Weights of a small transformer language model.
Architecture: RMSNorm before each block, normalized queries and keys.
Training: a variant of Adam for these matrices, 4687 steps.
MLP neurons of a small language model. Each row is named by its layer, matrix (down: output weights) and neuron, and shows model dimensions 192-255. Each number is 50 + 10 x the weight over its row's rms, rounded and kept within 0 to 99. A neuron's up and down rows have the sign that makes its largest values positive.
Before each neuron's rows, "raises" lists the tokens whose logits its output raises most directly, leaving later layers aside.

raises: "\n", ",", " and", " (", "-"
L4.down542:53 30 42 48 62 62 53 37 40 45 29 47 54 42 61 51 60 40 57 47 60 50 59 55 47 45 55 39 56 66 65 52 51 45 48 34 73 36 64 36 45 51 60 48 52 45 63 42 47 52 67 45 37 38 73 69 57 44 58 49 38 62 41 65

raises: ",", "-", ".", " (", " of"
L3.down410:43 16 40 29 55 59 55 37 35 56 55 54 48 57 63 65 45 42 23 45 54 33 35 59 63 40 41 39 61 73 56 40 54 60 51 67 64 43 55 42 47 63 69 69 54 45 46 35 42 56 67 62 56 69 68 73 64 48 58 46 54 48 58 57

raises: ",", " of", ";", ":", " ("
L3.down609:70 08 45 50 45 59 55 46 41 35 41 51 38 41 48 53 41 62 52 52 43 59 73 43 47 53 43 54 44 66 44 50 37 60 42 50 53 49 38 60 49 51 29 51 54 45 49 31 49 53 69 36 49 46 51 67 55 66 52 50 48 46 26 60

raises: "l", "ing", "-", "ay", "–"
L3.down309:48 40 59 44 59 74 46 42 48 76 45 65 49 39 60 56 61 52 58 73 42 42 71 35 50 47 24 53 46 48 60 51 44 37 51 59 41 44 48 47 48 44 43 52 52 53 46 46 51 55 59 24 55 49 66 53 53 44 58 46 62 56 58 51

raises: " (", " in", ",", " of", " for"
L3.down1077:48 06 45 63 56 46 55 54 51 50 51 58 48 45 42 60 36 51 50 50 58 38 61 69 53 45 41 46 53 49 51 63 53 39 51 50 45 42 38 65 58 67 50 60 42 41 52 51 59 54 52 40 37 54 69 76 58 53 59 50 56 41 32 66

raises: "\n", ",", " ", ".", " ("
L9.down1111:60 33 43 45 52 60 49 46 55 57 48 54 58 35 38 49 67 45 47 61 56 48 52 36 45 49 48 50 46 59 46 48 68 44 32 71 58 48 67 62 49 47 48 51 46 56 42 58 47 54 31 49 66 21 29 58 59 59 71 44 62 45 28 58

raises: ",", " (", ".", " |", "–"
L3.down176:37 18 35 64 42 43 29 73 56 62 41 38 44 44 44 46 42 51 37 38 67 46 55 63 43 47 38 42 46 44 55 57 45 64 55 62 58 56 62 45 45 60 63 61 49 47 53 45 48 42 51 62 58 48 36 58 36 48 59 54 46 54 32 63

raises: " the", " its", " a", " their", " his"
L11.down1150:59 25 42 57 60 55 61 46 54 35 39 59 54 40 60 46 53 35 52 47 48 43 55 55 49 30 47 39 39 50 37 49 53 50 69 68 51 45 54 45 57 46 60 38 24 38 55 52 47 58 40 30 60 46 37 57 55 49 55 28 53 45 35 51

raises: ";", " (", " of", " in", ":"
L3.down30:25 38 58 48 41 52 51 46 40 61 42 49 36 54 47 50 50 47 41 68 44 43 57 55 37 45 46 42 51 70 53 43 47 69 52 46 41 46 51 59 42 69 61 56 46 61 55 46 44 36 54 52 73 51 61 58 41 48 44 40 72 53 38 45

raises: ",", "-", ";", " of", "/"
L3.down1069:25 29 50 45 46 49 56 62 36 50 36 48 30 60 41 49 48 60 44 34 44 43 56 41 57 41 29 45 44 66 60 57 35 49 43 35 54 47 57 53 40 68 54 47 49 52 54 38 47 34 47 36 48 63 72 68 55 38 55 55 64 52 45 59

raises: "\n", "\n\n", " ", "\n ", " Although"
L4.down667:57 01 27 55 37 55 51 40 59 36 44 58 50 57 27 41 57 42 46 60 51 37 50 59 33 49 45 50 46 51 42 48 50 56 66 79 56 45 43 54 46 67 42 45 47 44 37 57 45 58 53 51 55 43 52 55 58 55 57 50 67 59 18 61

raises: " of", " on", " from", " into", " in"
L3.down1107:65 44 42 52 50 52 55 50 54 34 48 49 30 61 53 43 56 43 47 66 60 58 58 72 58 55 51 46 36 52 49 54 54 50 52 47 51 38 45 53 46 52 52 60 50 53 52 43 44 40 33 51 54 40 68 61 44 37 45 48 34 50 78 48

raises: "-", ",", ".", " and", " ("
L3.down401:22 33 40 59 41 53 54 59 46 44 45 44 28 50 45 58 35 58 61 56 56 50 40 33 58 31 42 42 43 41 55 68 31 38 51 43 35 37 34 48 44 66 41 48 60 44 35 57 63 48 56 54 58 58 61 50 45 64 51 46 67 56 45 64

raises: " (", ";", ",", " and", " |"
L3.down272:36 11 43 66 57 47 55 40 49 51 31 57 41 41 44 60 46 58 37 47 50 60 48 57 26 47 68 35 27 63 56 55 45 54 47 49 67 42 32 55 42 53 49 39 38 58 57 42 44 41 34 36 64 52 56 49 37 41 66 42 56 54 22 62

raises: " by", " in", " within", " on", " for"
L4.down1065:47 57 52 73 45 54 58 61 58 58 57 59 43 47 49 51 40 61 44 45 61 52 59 62 46 39 55 53 53 47 56 25 60 52 70 68 45 46 46 51 46 14 66 47 57 57 53 44 26 47 39 48 48 39 50 40 42 41 40 50 50 33 69 51

raises: ".", "-", ",", "ing", "ies"
L3.down1194:42 54 60 45 49 42 48 44 53 50 59 46 36 39 48 60 56 54 40 56 46 50 59 30 36 43 47 42 48 39 69 60 47 64 29 58 62 39 24 49 45 47 50 54 43 52 57 74 51 54 51 37 55 64 61 67 59 42 57 41 56 65 66 36

raises: " from", " of", " in", " by", " on"
L3.down1262:41 40 36 49 61 42 64 48 33 48 53 64 46 46 50 54 40 53 54 51 53 40 52 58 64 42 45 43 53 40 66 46 51 57 63 39 57 54 58 66 50 62 58 46 65 48 30 35 45 48 48 45 69 42 51 51 42 35 41 39 38 48 85 59

raises: " in", " of", " and", " with", ","
L3.down571:52 37 38 53 56 50 53 70 51 64 40 48 54 37 88 44 37 44 39 58 70 50 52 54 58 48 40 44 46 50 44 55 53 53 34 44 49 63 49 56 49 47 65 61 61 51 48 42 44 45 62 54 34 52 52 55 26 41 40 53 59 54 28 59

raises: "\n", "|", "Source", " ", " Succeeded"
L4.down1221:85 34 49 40 31 55 25 39 58 43 44 66 48 56 55 49 56 56 41 53 60 60 37 56 36 39 55 34 54 43 59 47 57 64 50 56 45 55 53 40 49 56 43 50 59 53 53 63 46 36 52 57 58 38 48 38 58 44 50 67 46 62 26 52

raises: " four", " five", " six", " seven", " eight"
L12.down152:62 53 42 35 60 64 61 39 54 74 53 44 37 39 67 50 53 56 61 44 29 49 76 44 44 40 58 42 39 65 49 62 54 51 55 41 55 49 56 44 50 49 60 64 51 56 45 52 56 55 61 59 52 43 56 46 44 48 46 46 43 33 36 46

raises: " of", " to", " and", ",", " in"
L3.down731:24 24 37 48 48 55 52 37 45 56 46 33 55 41 52 48 39 33 67 58 55 60 59 48 40 56 41 52 53 48 51 52 56 43 53 64 62 38 36 46 42 45 49 46 65 54 51 40 54 51 47 63 52 38 56 59 46 69 56 46 49 57 46 45

raises: " who", " themselves", "’", "'s", " are"
L9.down223:45 29 53 52 53 44 58 18 55 62 43 66 30 60 42 36 43 58 48 31 48 51 59 51 36 55 62 48 24 51 50 40 57 69 53 45 44 36 43 52 51 53 58 47 62 50 62 60 45 46 51 51 45 36 54 66 50 58 41 45 36 41 35 34

raises: "–", ",", ";", "\n", "."
L3.down447:40 22 44 61 38 32 23 70 50 61 33 44 45 55 61 57 43 40 41 37 45 38 61 51 54 44 41 53 48 49 46 53 45 53 63 69 71 48 55 60 44 59 57 54 44 47 54 38 40 39 54 49 52 48 51 60 55 50 55 64 53 54 31 53

raises: ",", "'s", " and", "-", " in"
L3.down370:45 29 47 47 55 51 41 55 59 58 51 44 42 36 77 56 48 33 51 43 64 51 49 65 40 59 22 52 56 57 43 44 58 58 40 45 57 32 51 49 54 54 72 55 66 56 57 54 57 52 59 64 36 53 57 78 44 55 50 52 42 48 32 61

raises: " many", " the", " it", " there", " its"
L9.down821:37 09 30 54 61 48 55 48 54 52 48 50 48 42 50 41 63 52 59 59 57 46 70 65 47 57 58 42 32 63 57 40 51 45 55 64 56 55 54 38 50 31 46 57 32 56 27 35 41 30 67 49 46 55 45 54 67 37 49 51 46 68 24 58

raises: ",", "-", " (", "/", "."
L3.down173:55 30 39 50 66 60 46 46 53 46 38 51 34 45 62 49 54 38 35 66 43 56 51 47 49 50 36 42 60 53 51 52 28 63 33 61 69 44 58 53 34 46 66 53 49 58 54 41 48 37 60 44 49 59 58 55 42 44 70 38 45 55 42 70

raises: " there", " it", " these", " this", "While"
L9.down1246:33 16 52 52 57 49 63 58 34 63 39 55 58 37 43 34 56 56 48 50 53 62 46 32 58 46 59 42 43 42 46 50 68 57 40 65 58 59 39 60 49 34 54 63 58 49 47 44 40 36 56 29 50 47 50 62 52 63 44 47 44 57 32 60

raises: " what", " the", " its", " his", " a"
L11.down354:50 42 50 56 59 60 59 50 38 59 43 46 63 45 50 27 52 38 54 64 56 50 54 56 64 32 59 36 48 61 23 40 55 50 80 57 50 60 48 44 46 31 62 46 37 48 51 42 27 44 43 52 44 40 50 44 52 46 54 35 42 60 36 60

raises: " and", "th", ",", "\n", "el"
L9.down509:45 21 33 60 68 65 58 44 41 57 37 52 58 51 42 62 46 49 53 42 50 55 58 53 59 49 46 39 31 43 38 28 67 52 48 51 46 56 46 46 51 64 56 48 54 68 47 43 43 31 49 55 44 48 47 75 72 51 50 54 42 48 60 39

raises: " ", "-", "\n", ").", ")"
L4.down734:66 30 33 51 57 67 38 41 44 50 36 55 33 41 50 64 62 44 53 62 52 43 49 64 26 42 47 40 65 54 51 57 37 60 52 61 58 44 53 51 57 46 29 36 54 53 40 49 68 50 41 58 55 61 50 56 52 72 52 45 50 58 52 50

raises: " his", " the", " their", " he", " one"
L11.down237:49 66 49 44 27 55 49 69 55 47 44 58 36 41 60 45 43 54 73 53 48 51 53 44 64 45 44 31 25 51 41 45 61 52 60 69 59 51 39 53 41 56 56 56 35 34 31 49 42 54 47 38 64 59 39 37 61 52 57 58 50 36 53 42

raises: ",", " of", " from", " (", " with"
L3.down221:43 19 36 52 42 48 69 50 49 39 52 50 47 49 63 54 33 50 55 62 37 62 70 49 51 44 52 48 48 69 52 54 46 50 47 51 55 57 47 49 41 60 43 57 44 49 46 38 37 41 41 42 63 48 66 49 38 55 62 40 51 44 29 56

raises: "'", "hip", " are", " have", " who"
L4.down83:53 19 50 40 50 41 57 37 52 45 41 57 42 52 36 51 49 67 51 43 59 49 49 47 54 63 59 62 43 55 46 35 71 69 56 42 37 40 51 63 50 65 60 41 47 69 69 42 23 39 41 44 62 39 65 63 41 54 47 61 57 44 61 41

raises: " include", " were", " are", " have", " themselves"
L12.down156:56 48 55 22 57 36 56 31 42 48 38 46 35 53 48 58 60 62 29 38 44 51 53 59 53 62 52 39 47 49 49 48 62 60 26 45 52 36 38 61 52 53 48 39 58 51 58 45 52 46 59 59 50 62 53 61 76 45 58 45 45 58 56 54

raises: ",", "-", " of", " and", " in"
L3.down971:49 24 49 67 60 43 51 52 54 54 55 49 47 36 61 53 53 52 44 43 60 62 43 42 47 41 54 54 42 50 66 45 62 36 40 35 57 47 38 61 64 53 62 52 33 58 58 47 52 35 43 56 53 62 56 57 43 57 68 47 39 57 30 41

raises: " of", " in", ",", "-", " to"
L3.down1292:49 22 39 51 52 44 51 46 51 53 39 44 34 45 70 49 48 45 54 52 55 36 49 49 28 47 54 45 48 59 56 40 59 55 52 48 47 28 56 61 47 64 71 65 52 64 33 42 42 47 53 46 48 54 65 66 46 44 48 48 54 51 42 55

raises: " nine", " four", " seven", " six", " eight"
L11.down926:58 56 54 34 63 40 58 56 77 48 51 50 25 57 63 40 59 63 43 32 36 39 40 31 54 60 63 47 54 51 48 71 56 54 52 46 68 71 53 51 44 38 41 53 54 46 31 63 52 64 39 47 56 51 50 50 55 43 52 56 41 45 59 56

raises: " their", " the", " these", " its", " his"
L12.down98:46 63 45 65 58 43 51 49 49 37 43 54 43 33 66 39 48 40 62 45 66 56 47 48 46 59 46 43 38 46 40 39 32 49 53 65 67 36 54 33 34 52 62 37 58 45 43 49 44 56 33 60 50 47 45 60 45 39 45 48 42 46 28 51